config.yaml
n_layer: 22
d_model: 256
n_head: 4
n_kv_head: 4
head_dim: 64
d_mlp: 1024
vocab_size: 8192
activation: "tanh_gelu"
norm: "layernorm"
norm_place: "pre"
norm_eps: 1e-06
positions: "learned"
qk_norm: false
attn_scale: 0.125
bias: "all"
tie_embeddings: true
parallel_block: false
init: "normal"
init_std_qkv: 0.0312
init_std_o: 0.0312
init_std_up: 0.0312
init_std_down: 0.0312
optimizer: "adamw"
lr: 0.00129
lr_mult_qkv: 0.5
lr_mult_up: 0.638
beta1: 0.95
beta2: 0.95
lr_head: 0.00441
grad_clip: 0.5
warmup_steps: 226
schedule: "wsd"
decay_fraction: 0.8
decay_shape: "linear"
final_lr_fraction: 0.02
batch_tokens: 65536
seq_len: 1024
doc_mask: true
train_tokens: 621400000
steps: 9482
dataset: "wikipedia_en"
MLP neurons of a small language model. Each row is named by its layer, matrix (down: output weights) and neuron, and shows model dimensions 128-255. Each number is 500 + 25 x the weight over its row's rms, rounded and kept within 0 to 999. Numbers have three digits each.
A block is one neuron, or neurons of one layer that tend to fire together. After each block is what it responds to, as a language model described it from the Wikipedia text at the highest values.

L3.down20:434512488503467499495513510480508483483475489471485470452480501487503496509505505475492535498547511495506504518491507476470445492471550505528492502517480537509529492508494466534507507491500498495529512525502486483511463515493477501484485481500501491530524465447518514517515487524496543498533552527537508520515549545465474513519508513552567497474488496504493529504481543509501521492483
L3.down56:510492521484532490478506481456530501493495503518532529496476479486483522489508467497544520527456497516523510499498473520500483503461500489472489489529502528506529511561477493485504489511467476500462519488458487511469479502493505493515451508527488490503474562485492480490506504529569479514496503520498495503516528516522500447511525506463487471480514485521482480603531482508523519486499
L3.down144:501485524482456525512514516475509536509471535501512529491473481502505536497492494535495433509531523472477477498472493495519467506502458475553540492500484498465474486450455477506488479519467509533486515455505486490535500515522510506491469518561504473473484500509486442497469530520500447473493540513537495518529494540489495463501528522431507495490522444506482491493493491506503511494553
L3.down178:503480464500513474505441492513531465495506551529514518505528481529516511523483495507523447505512489512479501487469481503513512574505453475454496497494495527489488496485488484496494501453475521504517496580510496495454476507491482499492504509511449497485468509498514506510460530506484501484483519476478493474518533489459484470546505492509493487531497478506472496541508500449503546481493
L3.down364:479502538512546514501501487488472521544483520503500556501533488517476505511526514469520490471518518501549467503506509503495450520533505504515518485517480525516481477528487508505495519480546491540495514487527471537478546507491537480542488507510510513472484504514503502495507505505493495506449537488489477461490477506525497545550506548494498494541540481503518462518495472506507513475487
L3.down403:547515472532527518483553477521519529488544492509478532539478475474490479498503499487476504495478461491478516537519537497503477525499493546492564507495480503484520496529509506512509501496543506481538522535520539480478520492506485554456513488510509536513475497456502505480542514464495519471512510488498514502471501445472516500529518550486502559477517493469516445485540483511469467492480
L3.down475:517464524468463504509504505497494542471539489510494544484546522510498491514462496542578513495515462472504482496518477520483501506529533513499458524501493485494545521489497500495512554474471485504538500493489482490503488478441545517525488528522517529486523535494521503498530490513524520499512526539472530473459449509500509535492471482521541473535508532460451551503498491488463518493490
L3.down800:502466520516502513512518562551534502512531499483512468557441496529542487494462522502509513440468510551509435523480559474493479508527464516465503507499495488530465492475521502469503487495481510481493531504513493545456497503489452485512462468531502462480529544531524482512515485462483515562491466512475487549470547465485529527525522471488511495492496517492463469505479488511467536488484
Description: Sports and place affiliations. Country, nationality and club or league words in biographical, sports-career and geography text, e.g. Romania, Scottish footballer, Eliteserien goal, ESPN.

L10.down13:546450485503471511481502482502480511547487486529512510521495515512500510475465484514508452498547511532546520504501505499512508555539504489470490519524483509496545529494503510500489492452541490486529475477497479486508529489543530494549478472467506525487471473544504514481507470546523491495485548488508489478522481520509445523484504515536482480535518465537488518538491518466535481500504
L10.down146:456500500539453502524500482465441522501487526480474545486498535498506533513520501487512466526480490493479520467487542526520538446501475490460517498514499499494519525495506477486522510489494508481493539485510489480535450463505503468562484500492524480500503495522514483485510437468461480545488552484501518490492534515518488507495540492548498483539508461546524472501487534479494489488533
L10.down361:512519478529503506502489474411515536500535537509454513541493490509521462505474483494488503517504530507497505467506454465475490521517468558473473497534460474511513528466496486525450479491473480458512514500514501460499505500534491505513476489453541498512517483493490495528493532506466520515488451452457517486485476514463495498516471500504499502490510495542481478506487493500495522488490
L10.down926:523503463431433502492461483477477530550515479528524487485512498522484480505470471506456480503515524525508533522464547476511520507506526526469500535504466522493492485520516516572531485492471502466531527479561513477542512518527513516482468522480522513459510478501546471473502551477495519462511490489515506495471486530545510456516528522523494452497504483468536518485486464504485565514479
Description: Article-opening definition predicates. Words just after "is/was" in a Wikipedia article's opening definition: "is a", nationality after "is an" (English, Irish), "species of".

L12.down863:499499514463492544502539513471503503505473488529509487498483524527505456448467500477570498522505515506525493483505489504521492507447499520471534523529513517505499503507477509478510500509503553473512486502507524462543484462532535523508495484498487529521540474545538525524453517460501538537487531491534515502455523495495512501479502469508495501501503482494487527488497520504463525513479
L12.down993:506504467567537503533513482540470476469501509503476507479475477528504504502533500508529518448494483505452491494513516505495514491464544472471495525495516529550432487507439509538490482498547513535529499519485526469532491491500516465442497489475505541533532474529481505518451490537449507476459510488486498498474499505514521495515480490499519523547506522532517529501524470513518471492504
Description: Subject pronouns starting clauses. Subject pronouns opening a clause in biographies, mostly after a date phrase or comma, e.g. "In 2010, he", "On April 20, 1868, he", "She was born".

L3.down157:454467419545520491515468458524506464507498545567517484465482514475490493494516488536509528482508486515488512527511522502518486461522490479480487508495525542503495525500529461509445526494444534489455502469514483519480545518517523485466480513479472485512473532518466478498488510495485497444502508492502480445506519488504481476489491476517481429548505500535497504582504497508461486431451
L3.down339:545500481512530491496519494499501524506498532530523480485473517515463451518512473507512500482463549459477529503521495498463501477500484462507528520502526509501471518478516492550479488535488498503481512504509521475495525512472538508501477456512507522487516480497566493536521506503444466477484487526548490493510473553483481531488506521482500515550536450479537528535478502534468464494498
L3.down345:536505506482535490464470520488503493472524513517488461517486485489523484497516487509480469474469488534497478471474511523498489543488502535478515506512506491473478483491473471516512525481489502497484481503534497478468480537489490498519468536460482480467532516564475491541527507512531477503476470494452494488494507508482508512539441499491495490501487471502552508519505502499473500539517
L3.down555:502488502513528506498525517513471463549466484531500500446526482442471491506495459506525461499509486495517468486477504509486501492508499513502514531550490456482487482538517504499522520464479514493496522499499503524501481495519512482483499529477477456509508517525485504510496478492505529484522500520487477429475490533526495488523498517465482509538474476476535561540483497501533523479440
L3.down840:466474468539486465495493524501496467501503477520454508508499510503524509511503490503518516486475543522473499458472540481494484485495509508508510518558512501543548541542479457494489494499465535486505489510469458508523507502525510536491507476494481446513524497550529450518521484487502484497504502489537512496518478513502478539471491469524533458540466459534513470517448510511529451472495
L3.down870:502565499484480500546503497518489490510483537490515487530487460505522468486512513511497484481466479573483455500466494497533517482486540504485487484512497496472485498497444551515520509520523502523487501464529525485519470486542472536510548515478500504453492508496442479502486488520495475511500507498501500503505486478499474474500519504482516486457517447467505498526492494504495559507525
L3.down882:475502494490520473527511484558463524554494498497542515528488469563507513465520483498514520497496524519527516477533505506550500520503489516511494558472483507459478469529459501490512480504483531511523465479490496509487456517472526488517527512487504475470486463507476478519525465494507490507533512470532494511528510518530475496503474515494483477503477457481492477504509491490512501502503
L3.down976:499484523449528526479463492467532456485450469491551480511504487502461474523497560522490532551474526494532517477519500533494488490496521487521480468495498545549496512519506484431479497481504589536520495511500461479515476515523525535481514453542508483531503497490506482504525518497462458502495543512495520497496545490501484473449500554495507520532506469479456484505491500507509435499489
Description: Sports statistics field terms. Key nouns and verbs in sports infobox fields, stat tables and career summaries, such as record in Win–loss record, NBA draft, compiled, debut, games, football.

L10.down181:507484517458523486473550498502513524455476472503481516502523511507518528492505532525509530480532569506525558523505469500534489528487536464503486517540506510497483466471488514496480550501494509539496460516470466523522494500509488490523479528495500530516524517530492535481481495496503439479501512534531520499493476541492504507493473543481492472477511465499505523485523514489481500503480
L10.down232:525509520513474499492494442523516521526479563512458477494470498520494523506533467504488517485478518483493436496464508478503503509448447481498548480497455476511481501493494539499507511481474471484491439507518523538480482490502528521475479487486505477454533492550528510485534521521476494507479503484509530483476538514518522478437521446515484520501439553505477530494527470497487467480483
L10.down619:488508517515516504535477517509531506521515565474533500504462475508500508492488516475517482455501516479519507514443518537486536572490523512503464566514531508516505480526506512514469485509491515532483566483485459489452495545469488528495526474518519493488491500487520520462542492537476516447479476494473516520511452478491512535513448507529485506491543527525485550477458501457475511507513
L10.down627:518549514464499517446500478475508516553507519459495510535500500555506508468525507491507478486560496490555521508500485510485504511498491485463487521526549518489500517487523526501522539480507508468501452535498478535507510459482446524467505497537518532523476505509506485515510488493522494463499474440479478465436509526466495504448487519501536459490535490552517506517488461460500488502519
Description: Name-initial fragments and months. First word pieces of proper names (Mar, Col, Ra, mar in Paramaribo, Prison), plus month names after in, e.g. in November.

L3.down206:517544490490502466500503495528509507518465482540497517517518476503494496501467489533495501500562429501475514466433485500483555471468530451492473505484486460559540433488525517511499509473500503499520504550525513512483506478472510509510448467510509486514513524503514493515492525495468525471495464500469510520492518509497528492517500478503492516485491499521480548498465520506473451500512
L3.down322:513533528492517489503482579513523474481469524508497523463510551508523528491502482502519495449455499512477549500540528459515489506546538494511491530468525506525494520459529483513537503501558501497474474529472460503522456484497492481479543523457484495504544515496490484503475485526490460466523518534482482496447475495462509444464526485524515452517517482525481476484504502469448468492490
L3.down340:469511508499534511512472545489509498550453472516540463510509517503478504489461498493548490513481509537510506478519510520501542510462458481460484498529502502516501480491515522499491470474493482517490510495476518446500478535556452504507540493496531508489488486482481475477482487506520508518503482496508464514538488516533503496495506515509502511477512499497523542525478495556488461485497
L3.down462:448511483477507482507520518541505536474512495508506505498520497504507474506488525463519480503510517483476531462514531491438521519511513557489478508510540470491466530489476491516484531495474531539512504526505497494487498494502510521443478530489503534481473544514523519482491540590527497503497498536490519492512544514531462487506492479505514488495491528529463503539544511441472501514494
L3.down478:523542485478469489508477531504539529443539514502485480514462503537454514483491516535501478538472484442534528543524511479498488466464524528533540512506504480490530515498512503533510516573503500469498499552542510487499502482522455518516546493523475507475488512491532501492476502467512537515528527523525504493480482500522529464474473486485477506490527517472545502525518478530476537486488
L3.down486:483475493547439485504507529527519508482506515523457481517531538526493537474513539462523492514489497484490465485509522473467509519471449476495486467524519516545444446506523503521495509449499516482500490510513509461480532510480513498486512512529498482485489507515520429510456503536490514473495538512451534478536502485482480493480495507472513520463541502493479515551498498490505473488479
L3.down754:493490517543527533488503461452514477517479513481432517482490516520495477486503515474476512499489507503480479452501525483460489512522493511480460509467514453494450515506476516455517485503474536506494481518501487522492525514529538503495511518499505503511524471519494519519584517481490518489491459562533516457494492494487501495477514478501533510522487501481526508498480468518494492487516
L3.down972:502498499492536489499433519524517516489504508470492479503476489466464526462525481527513527495516504509486474492491562475496492487503497498507516512501467502527504533524490537507477468472521463509512456550526547459491486490467500476490508483516509468513492541479469558480494456498474522477503490547482504504509464456542494477501517512518497491536515476516530482530520533508466450480506
Description: Main narrative verbs. Main verbs right after their subject or after was/is, in plot summaries and biographical or historical narration, such as gives, follows, assigned, set, announced.

L3.down306:538531495474516487499530518515510501497504484501471455512445515485489521508471535551514554476495490493511506432458491461539505513491489536543468507527549533494503482462528481516495488511505517511457476551507492534490470486523509515488512495469480471478537463540485509511502519531525506495473492514453501473502548556466505446528511516503512480432520526473526473510501478455509508501524
L3.down440:436483488502490475515475542537485484510536491532454481494500502506482494513500514493478474517521484461513473482513506508502545502488469457529504530494485479491505505476497488509502478457558485472485494500503529498473541460528461478516497500508474480521498458537478512538495482473533500480539509524455486532509531499494498537528520575495510477493507524462512539547474494511506492519519
L3.down445:468511494512453492545503461497470455495501463495509481465534471458461496498498510498491488504540505468497464553511428475546522522537489458466510542515489499464526492509469463530506496498495471494516471482488490503443504510481516488487490485490491484491472514499492521545468495520432503530538542504487550532481469481472494528533473478486498488483479517492487512509495484505506537471518
L3.down495:529495482481475502532527503457497499499484478547495475489463515483471488499496506522538514522503497468506502501477452512530506474443494475508486519561501490491513477523507501507515534514500505534510495526495567524541474555492489501527546541464469469452474504497464482504486494508504514496478507514503471505491456492514483462559467491496543475464483518494478499485448515461515507473497
L3.down584:506508484518505506484525501488475516490486504492518515475483505443510446499529515502526510489515450462486499463490495472507516549513476518505521546481509503501536536536509467458488519488521534524523466495489484502468488475491511560463550535487534482495530510489505489522516494495535479464502540515455482490507530529468477506516519440497501499528497530477489513476473537483485489457496
L3.down647:557484508545475490527508456532493486481492488514503508462482500541496488441504539515493493504487509478466501468450531481487474470533493519520494476520509532516496502479516531475460483498514516534500491469507611520497496505501481498506468508485480520502454506508532465518515477506472488433504436486502530533545483501489529482478515503471505504518476454488510486478482514464521526531514
L3.down748:514485486467484503507489514461464501492495495547496504499523470527526489531493544512493509540509536522539531544512473472469503516470508473519490489488517510521518538489515481507467467519456514511489499481521483483500487542472496533518472501476498482520512471499496517505482515494485514488489472508456427545539537505506474440501504524470511492506526480524466503518475508552497536538485
L3.down767:497485508506532493469440519501474505523522536507529469541503528508496509462487463503505514527510473460487527530473464515493514509470537479465445513472516471513479481439513497496535509538499528525497515503516501500514469472506509530506487508462534473496483538517526488484540487506502537469496467465495499501502510458509489535491488460471472505485526514463501528509510442491547522489533
Description: Work-type nouns after articles. Nouns naming a work or subject, often music releases, right after the or a: single, song, track, film, band, video.

L10.down1:550479505524518461510517482493451473498473485525444485460478504513453527480532476492532490530490511481478497487498485509501483465456503464478501501522472526496529496484497532505447469446493492525521531500522519492506515526513517518476534516497496506487486477490515504487534480529493486542469493495488440486540500462465529534512549493542499507529507517454515504489514523517484491494475
L10.down354:526492513519474452485458476500518551519508487539494481489514545495531490502568551539469507484570503506475472478482512535546473506517531473524495498501538500486520506502524469500495510489480494498487487492518503479501526523516471492469502526495512544444514505486490459493470503495475511464484474535522484512515511506494446546488525480483469510496501491471529517510461513516505472462489
L10.down618:476488477498523496477511552572520465520443473538504487498467483492489474480525477493509483509449462532545448500528499531517472559498452511501485463520540530457466502517533523515554476532512519510499491498508503502523489471531500490491486462530515495484483489495487525509522505474489541499505540465477469515530492481503470480507528504528551525468507484545533496456488524460518506513508
L10.down629:509508520527514517566478510471491494504522428450495513515519482542501499479497501494459546492492511510486472468487477524474505507494518505519521475517529552482465505492465494481461498544473495513515504500495484502489502487495528499510481453494517549464480461486509501509528503512500492519523490541514437493525502524534506488466504453524486516472480518478446524525498489534488501533486
Description: Win-loss record / headings. The noun record in sports win–loss phrases (compiled a record of 90–5, 7-5 record), plus biography section-heading nouns like Career highlights, Achievements, Work.

L10.down47:488514510447510498500483492472504504492536479552529546490485510515462507496485496462473540519500522474533515473531507538443488470451490529540467469504485486498487514488518479490526507557475509551516471498506492500524484514482488529497545514473564505524498509520470555501485507507509524465505564489501478460486536473490543500501501480521514512456487512424515503509514516510492475526526
L10.down430:514530481521469520476467508483500577469498529546516532476488498523461549511502490498470505542487507495518491526531499491530491512489494528501523549486478533508493465476524514457431488515522531532548494512484512475445505499468483519530468482492520523473532509504538480512498499546489489528472503526493517508544497456510536471501492467439512518504500491499512505473489470483465473493507
L10.down727:503486478513480487465486507473467496436517515542474503494496525557495519463469492516507511504519487516486494519498480500496503483476524447467469523472471525512497481453481511538442509477543555481524503518515521521488477528494465526521577510505494487497539478496520528491513440547553523533468469478514517509502508504495482480492546512472520498529533429548528469504476497474525482494492
L10.down860:477503476507479506473488502530512466513493508470484537550550507526542502484488521522484487516468524534472460465484495496499511491551454520503466521495467492491455485552516526532471489509505491541515518547484491467485524464512453507523521529494534494535559517514491489511478470476528463507494546496532501509520508492515490460486561458513536523481543473493517480513497509502457494509500
Description: Perfect auxiliaries and relatives. Fires on has, had, have, having, or relative who, which, that right after a subject noun or pronoun, such as "who has been", "he has done", "Griffin had been".

L10.down164:512499530478476500482460504468492474498515498485491440479504505494487484484478499491511519502536517455481515502527465447499487499477529492529528525527497485563517488484512478488481490461509538506527489494477518462475504524469495527522553486494477528505535518480529520492471515530503465525520485497534491492511466509480525530513489511487515525473530498536501489516481493519542494480482
L10.down182:486523511521469500508502525525457486486484544508449502517460474470470515494498516491521514511484494523499499498515498495510490471476477475425509524526470523499466501482475482501482485469527490496507532486526558501509485489491527551494529517459548524512523527538479508506480482526512487490519470473473513497494477528469441514446532491513524529494524461466531474458522486498494536492509
L10.down602:531481508447467506489514511524516528484493505499454505525504512502506531509459524480511471520449491505503512475481495476503530508515489511520485504503485502495468496489508496475472477529494527524586510504471491520524489513484498525484503548480508486490533528484472534509488504480478484508543489476507508494480520529529443469561495525499508491542509531463487500496497466510457504487507
L10.down792:462473526495514521471471493503459511528485524495504498509474484560502519471480496493483519526498526466513539510504471483520479526507513508470472474510465488464462502488491478504423509520515512544523471512515477484503494499500526525476475452512519521485478513512508519472517508536502495511508480457475466503488481513469468524560499498539548503545504544497478483490496535523494487514485
Description: Clause-initial subject pronouns. Subject pronouns or conjunctions opening a new clause after a period or comma, mostly in encyclopedic descriptions: It is, He was, but, he.

L10.down252:473523471490484506513527494505502484491520503487481522505493561561511511490532519482572491493463510516461491514500539481503534514538476502471484498526534455483525488480517511531480530469515475486495518503523536524527505513473483550499478469503522494492537529488487502447509501514489543507497479480497530507505522533491490469507478512509486459502527509493481524419482480469510471500461
L10.down637:520505516531492508490539501515486449521459534509495531472517485541536497467509494544478492470475475488473484555491538455498522504564460484467525490519530515490481507502529559485513495527557511509533512497505514515521503473502479524502470504533493476484487526494512524475478512500500500491476473492490549461508517508516455460468484533502509471480511481540501521512521519512559475484506
L10.down797:464521499548496457509490527494485514492462528511450527532454516502487522479518536526519498539526532539558488524467497441520454479473469516507477495489504474481479532526528537467453504522482498546440496485492523479464485519488491472463505492486501488483504524538461488450533511498485518490520522541500500502551535528493501515478503539507530503481503497460519507495502508474490478476492
L10.down830:525475494488510522521516508500492469575470541479511534485558497525501478539521500536479486511503495493504492526477522495521498494518501541499486487501442493512492519458530480444496485478484498477458495518489536474525510524518468479492459496494477487503488523493492490522529480463448511533480492498470490479472520512499491460531480495535497491484456477477453526474568500490474502538455
Description: Main verb after subject. Main verbs right after a named or described subject, mostly speech and reporting verbs such as commented, claimed, told, discovered, often with a suffix still to come.

L12.down63:490533558510487495488520454447496485510503505475481525488533538490481506513503496518510523442501483501526470515472473499505463511519505489542487534487505531477488527528469488503507494482479500572528494493481473531510499461485456503494549534498533503486486511478473470530514511480483517485473513581525493486468513530518509500515553468504547559494555477496512477506502489488515445546482
L12.down547:525515514519508480495503493467482474526460494489500518482504490504496539521483485570509490455486481496537495559550474480511485465506508498529535504505475461494519493540501479486509499504499532508498552471471468492474518437563485493460525518497500458503444485506500510462505525504508509538486554547528501555498478489459491511483513476525521531527510430473494542515515469497522488509483
Description: Before a named entity. Line breaks ending a Wikipedia title or short-description line, and prepositions such as for, by, of right before an organization or name, e.g. for Cambridge United, commissioned by Virginia Opera.

L3.down114:470485517500465478526464501530485499503498489476486522486471555441469504545506535472513528504463458538508467480498498479489523497506503498472545501508520477486511456544507490503505525491487438469495535500509543465510509483518478484533473496456492516500464478513505501511487515514514486502494501510468508474528485492480506523505495501509496481505483482515489493500506476455497467504487
L3.down291:489520493490497489519499482481495512475494483564512511507529499509492546530513489532486519511497473511505493531484504514472488484517533467463502519470519511571438486515485491505482526532498483510535483510534502556505480481516491539503448479523501532508506478524531496493438519528489562466494475525513518495512497468535524540493463536491504463503489469508522480509519501462502533502487
L3.down372:495543497502471498524527530455513523494429491501518473549497504450481468479485489516517557519505441519504462478482490509541488464471527528499492528466502496489468526531499506486511502506458516488565501509454501459517499495511496516508540508526516512515516485534486501494487512503495493479485520515511484499479532485467481495490538477547494541456499493462542533469536543517491518493504
L3.down453:496518470505501487433432454536479486509485523479545494491495496457503504502519526493524521529499438501540499485502515514532500522516504517487530536532487492451536469447496500479491501468503506533528523550480476465495537547496454482488532494517506532500513504485485541483480499518503439469541530460479471549482514506514513539504512480545525471472514510520494483526537521524505478488505
L3.down561:479483492532523489500531509488491519509475511464488549487466542460496527535504508507494511512501514496488498500492523477512456514496502481496507542493499459530476544487505515468499518493464497541536541494470499497458489449490486489501509474473489518481533503488501530515504478503514546513501491471513468498449542486458449545498455486481496519501499471513512486537521477482476469490437
L3.down650:510495500520496523564494508510513519512571497479512521488490468511478512498499518466527509480513472496503496515508490484478521503492504515462517530505494471512445456480476540501473492508486517460531520521497543464477511482539490563482499489500493531486550511528494460464459511513480479484478501516480559524485486481477470531528531516481487527524508498473498495504477504467483493531475
L3.down700:534488477517497536507473509539523462482494512498483499548512491504481505511506529526537478542474466478498524514519507536514475492497503503465489497448503516503535505486501518536522508557536503495544485531458517458482489479469501516488467486513490526477509490491523499503448505479491455505493499499435549541575524471490463537458489512465468520521508480470508491547455472510488537502508
L3.down913:459509487477496486472445501467451547471523539466485524479501490451470520494457537475464525503513491497516554496538509508496482492495448460483473524518522479539541488506468482508489519493499483476510517539510468505477501487478487527478471508538498505491462478510491530471525517531543500512471513491451574524516476481466493544539486489481510551508484515514468515536478478495501502520494
Description: Ambiguous word-start "He". Capitalized word-initial pieces such as He, Le, Re that could be a pronoun or a name's start (Heat, Hessian, Lewes), plus he/she subjects.

L12.down270:529496485513505494481484508484476456508515488547513499478529485508535547538555483485480514506536476510509466510488489463507493512453451510527538439503532517522514484522497504521488469491483515511514540502516466551468569498449491527535550471511514524497473519498493485481486516508472472531505463531493509489457475502482490520507507462514510507515472522471499488494441446500473571502488
L12.down625:523488479501509509451512465554476492510502488514511479484504521513531471445500508527509487502537504518501483510455490493469498504488548513474526510478498527503518541456511529497496501503513507461539485521547523528552507542494521502514523526467488523551513517490510522526517504530531499516478454511482485539461515534476489487509459514474502487542486529501484496491477543514505472471524
Description: Context-dependent polysemous nouns. Common nouns or their first pieces whose sense depends on the topic, e.g. track, organ, player, complement, tissue, veins; also some commas.

L12.down423:481490491491486535538475449506521509487475470478471567497467498504483539442477466514466479511531511520488483476501505510483507493525485512483472516444496523487451478492459507517493520471493462555488528473471509470489472497471544556465487516491497494522514510554495511491513510498508564488474497485478471540520533512478477505515503482484472556536484507490519480443534466535531497501527
L12.down896:525501464455510560520503548496494466492529482486456498519496505528507472429501492474442486490509496473499488508504469523547488497523499497515488508490515470472531539491493537500482498499487479479549487484489517489517450526514497551526509507488490517501494483506535489530510490474456505517500536497469463541497495506518486524499500515497517500542505477467526489476484535525488467492534
Description: Main verb after subject. The main verb right after a sentence's subject, usually he or she in biographies, such as took, served, played, established.

L12.down315:509518482488527529489535481504482517511506526492494500507573531514505533460484495492515551483474505487531483526506465512491499470466515461454515503482479529535464489507497480483488520493484525517475516530515523504517505472499514491465454441498477493502547527521501518458495492520535503500478528490528484510546545540471522523449509493511509450476503522518496500515486525525509513501479
L12.down353:477510497499520538537537487484502531508517505514527523492505493493499475471456520479501508529481542507476463495503486517470480501454526470507549525490501483455488516454490524491509476451513489487552472507493496541527501507485489513499468457490501479468525499584555506534475488489498487530476497537543485488472521482511475541460484508502498490528526482556495512460511500517505483545534
Description: Sports career predictions. Tokens in sports and performer biographies where a career role or debut is coming next, e.g. made his, played their, plays as a, 2nd place, years.

L3.down32:523493490501490508507505542481486514503518480491495493493472496546499496476534478473535485452493512497548486540478499539511507533477516502491491526482499479469514493435521517489488485493497527462471482537472502488484513498505523471557509480501520469481538522549500547499474515501508511477538525497523488489512474472487536479488545477497514497491508528481484489464510525510525503489505
L3.down83:483551505541447497498504476500540509496474499512514534509475477554514506506517506461511532512511502523496527511556475469470465501485500528516503533525495507507463473470487507451428483518508509527550525503525481523500559500485510532496524494486494489459480493514548540480488523509508518485487461491525494502557518490451521494498525519467488501492500505494500480497554447517470473512445
L3.down132:519535479509481503469479521457494446489511517513468516481487513480495513503516492505507497488530515516528454469512496452530463505493472494497505520548538470454516479437500517467469490522505524492485529534508488487467547497462460522486483498492493529516553456506498522506474553513522526498531475522492479481500436515540511487534529545489519534459493509471481498527503500478497486510513
L3.down183:481504475523525484528493531530490527468493452513492480533533503477530498493483483517461536508474457544489484538519488492482461508498545469488487460512499528531518512492530543503486506494478480511491539478523542486475530465491501487466499463521468542526528511552470492506486485479515520513493451503501522472492450536497523469506538433485477503462445529489518469555543502500495496512473
L3.down484:508500522508528494533496510511535503519532497500549454482491534495514483514504508486479497515472383501489467570526509494484520530489508554473464534503505505509499483493463469491506478483504493496479507512507519483512503488451500474552503531488468510527477511495531514491510517504473485470490497498484536513477494475462532541475526502516467509491490566518503453546458488477441525515491
L3.down560:508482496515490519490521529505503441525541499516512474491515525465511478453500497486500496469523446513476523451485482503541523507502494548504493522499433495478448515538522453503539468432537510544482488490497515536480508472496507459519433539525486452541495530504450503491502461527522495529510537496526541501527497501493467522505488476503511531458497531501502485546464495488502484475490
L3.down664:524540504510487499478485527491526483533502496532519500525479521518449513466496530543509491550523442506486479523504487491536516524560467503492472497526521467505491523459492479483489506524464509466492505478461504477531467504533463480501472510468464506547478535482499487542468491495495504527532457440488536495505459557516528490478503476460494511466498523471506556521529557490483504511535
L3.down985:498496510502486483510466479511522480450454499505537544509477518528522489502531500473566495512522520495501528490506467523521484478508485496447518486527482415506527472499504521469540510516521523515511515482526521510462485488480493508510491466516478515444509487527506501486511515457555536508500468525499516533514477491508489539509489502533490530477506554480505506481488497482480485492468
Description: Place-name fragments. Word pieces of geographic names, often the first part of multiword names or suffix pieces, like Uttar (Pradesh), Ekaterin-burg, Tokyo, Texas, Saudi; sometimes syllables of Asian personal names.

L12.down598:526481476515504537488507467490488503449491507544472526480471509514486489474518507509513491539509511466525477505511531523460522499539519512494527488544509536512552465511462499537540488480515494483520480484425524458505500479507492500533488488506497455491559534524473527493523436442499485526507513518483539509497518493473468527510459515502499508550479503469527482530486551523557511468458
L12.down979:492525530508541506471503502526512511461490513511459503506536491543489490433519465501530486479496503506527484514494501509493547505535507476450484472530474503497498494481461530499524491506490514497520530511517510509514478482443518485461453495525496484490548539520538514523519487500501494489515483511505531515472502545461514461497472510481529486509520486513509485510508476484527510501491
Description: Country and place names. Names of countries, states and cities in running text, often after in or the, e.g. Vietnam, Syria(n), Minnesota; sometimes table pipes or commas.

L12.down388:471538531447508502520489502491496499503495476489494488539569512493504468492452537511487483451491521525473494514472497479520457464486529495514465550488525522491499480504529507495503513482473545547482486498474508511514504486490477495524542516493533502487489521498476504443492516506506498518515507606528483478517489531514511484491466509464517557510544445471513492485483512492515472509466
L12.down552:558534489462519502501524507504489511496516523527482507535503472529540450512464511470513488491512498470505513532498476476515496429474529495517480449532502508509483518465464490507453499487459514526454467462491492527513503500460504485513501475499517548512465505474542507465522503501478466520512490444491481537509488484525504490502497513493468451478552480485513497487508514502477482484497
Description: Wiki section-heading markup. Line-initial structural markup in Wikipedia text, mainly the == opening section headings like Education or Plot, also list dashes and table pipes.

L10.down69:500474498471487482483508483501496499503496507513471537509513502505525488485478508481536459548498480518502503499467499485484455508509527516526451469495515526478510492531480549482528513477472517505495481504517560517529497516493517514500545513503495488490520442500525468511506486520526487503463457496464493520472496501484522491560485556518545474479466502504513462442530502507480458506514
L10.down162:471493541548537491499511527495462544463502516484518502471478488491508485508507559500487496496518524494509521536492480488463484511483511499489518490485515480470430505480544499473529485487464531523499520529526501503458509519489486515492493551486491495457469498464483542460515523486488495542474514508495507453496517517483534509537482506511492531479520464491492487482485488496502506503501
L10.down800:485509475539521484471495504492468493499485534505534537497546511474460467507510496498510500519543486494509488521501538525429462523514470511494524536520525502505446514534520502496495493522448515480524482502489501533485486525485471489535524504484489505509549493497502492471476469487462523533474524424499570471476519486500512532444529493500512516483494549481534502498525493497477496529454
L10.down835:513500522485451492497501474448518538472491518524480501506492482496491482469491492495528503518547466476475527495532530464497539514491512486490494491507485547492485529498507486536516492513525521489521501509508522493517518493516445544466501509574490498497529504505465550501487565520489518526465529511492503474487480511489460448500530541446512512493519465436511493498495552461493502501502
Description: Article topic back-reference. Nouns naming the article's subject after "the", used to refer back to it, such as the film, the company, the song, the album, the team.

L3.down39:515521486497531495503494527474507489487541514497466502532511459510536507508502526472494481538465549512516490522466546503463513469538466521493515516497515522476505491509466548483519485528522483482435448500516512513475471503496484476485472525520531468538513492472460431519553479464517493454523507446515521513489526501456506531484459496510487479515481519512516456476499484500479508490475
L3.down48:512488506485487488515503481467514497528490494515525519502521501474492512498500481501518534470473457504520539481548449512516515527532507504525501526520462495524475504450491554484464515487545551488517459516485498479526482523487528527489524503527483492495527526449542476479494505504481492533467464495513500467466432546503492468513523535549504505493484465513527514525503491492514464473487
L3.down523:473506485519518502502515484533531524538469535495476513498445480493524460471506534450516515505520518518488502499535496491529485524533485489489512504485483503497491470522489502477509522537519539509500495489486438513512497506501561489482490551548497468502511517470442459531509512536517488492509482468488510475475511474493499555544509467470518522492497522501488445533518502543522513458535
L3.down544:465472494501514516465485528462494474500457546490480520480484455474498489488467523512506503488469494537471496508521547496549485518496536528533511464482484494541534522524528524493553506493485525488484523488486482472537514531497484480488511478487516435504497454482526437533535474530475478505481468463492475504488511514468527477510563499490525494535490483513490427488514524503490459491541
L3.down640:510506500525509497524531486501528515497504508504474459510452486476508502458522505517483494502505480503504498530472435495545539518529501537553547480489458483528551508512498494479535528488500521516503450483505517491477482476508515488515524532502518448512504441513495484511527505509514512512490496465486560519482474495509519456508494527523513512495465469515509487491499509507509449453514
L3.down710:535510552504496474492504521525508465530504541490498489486501510496494514516517532480495521496437510466497478483501506481491548470520511512532489518481490515510503484484544544510573502514493510526457501510480473514475513511523471480543500518535472493543482505504536424500530514483518522489464436441501552491490525509504542545494519500555497496486502504517480485543479532496520475464487
L3.down799:467478528526522485473504472475503471479498503498466504524518457478481486537492510481498542504494485468522508474529480467498485524512472500499494507506484502463493487452506536478498518489440545502554560502488502492532515513524447482522486502472465470502540477489506476526516477469523534446477490514548482487514478459523509545480476493479536503524498482490528543477526473445498438495489
L3.down831:486483487540506505488515474532478481493518479488502487503476480493482514467482502479491550522506486477500517478540505491521539485491538493518470474465478536491490481461540554456504488505495524492526475516548445490520480508496513502505518475472490481490530515489484519539520474550536513483481477497521531471508476506486491469489517529511516486500469491519501468533529494482514503488488
Description: List items and relative clauses. Dashes opening bulleted list lines (cast credits, publications, species, years), plus clause openers like which, that, who after commas.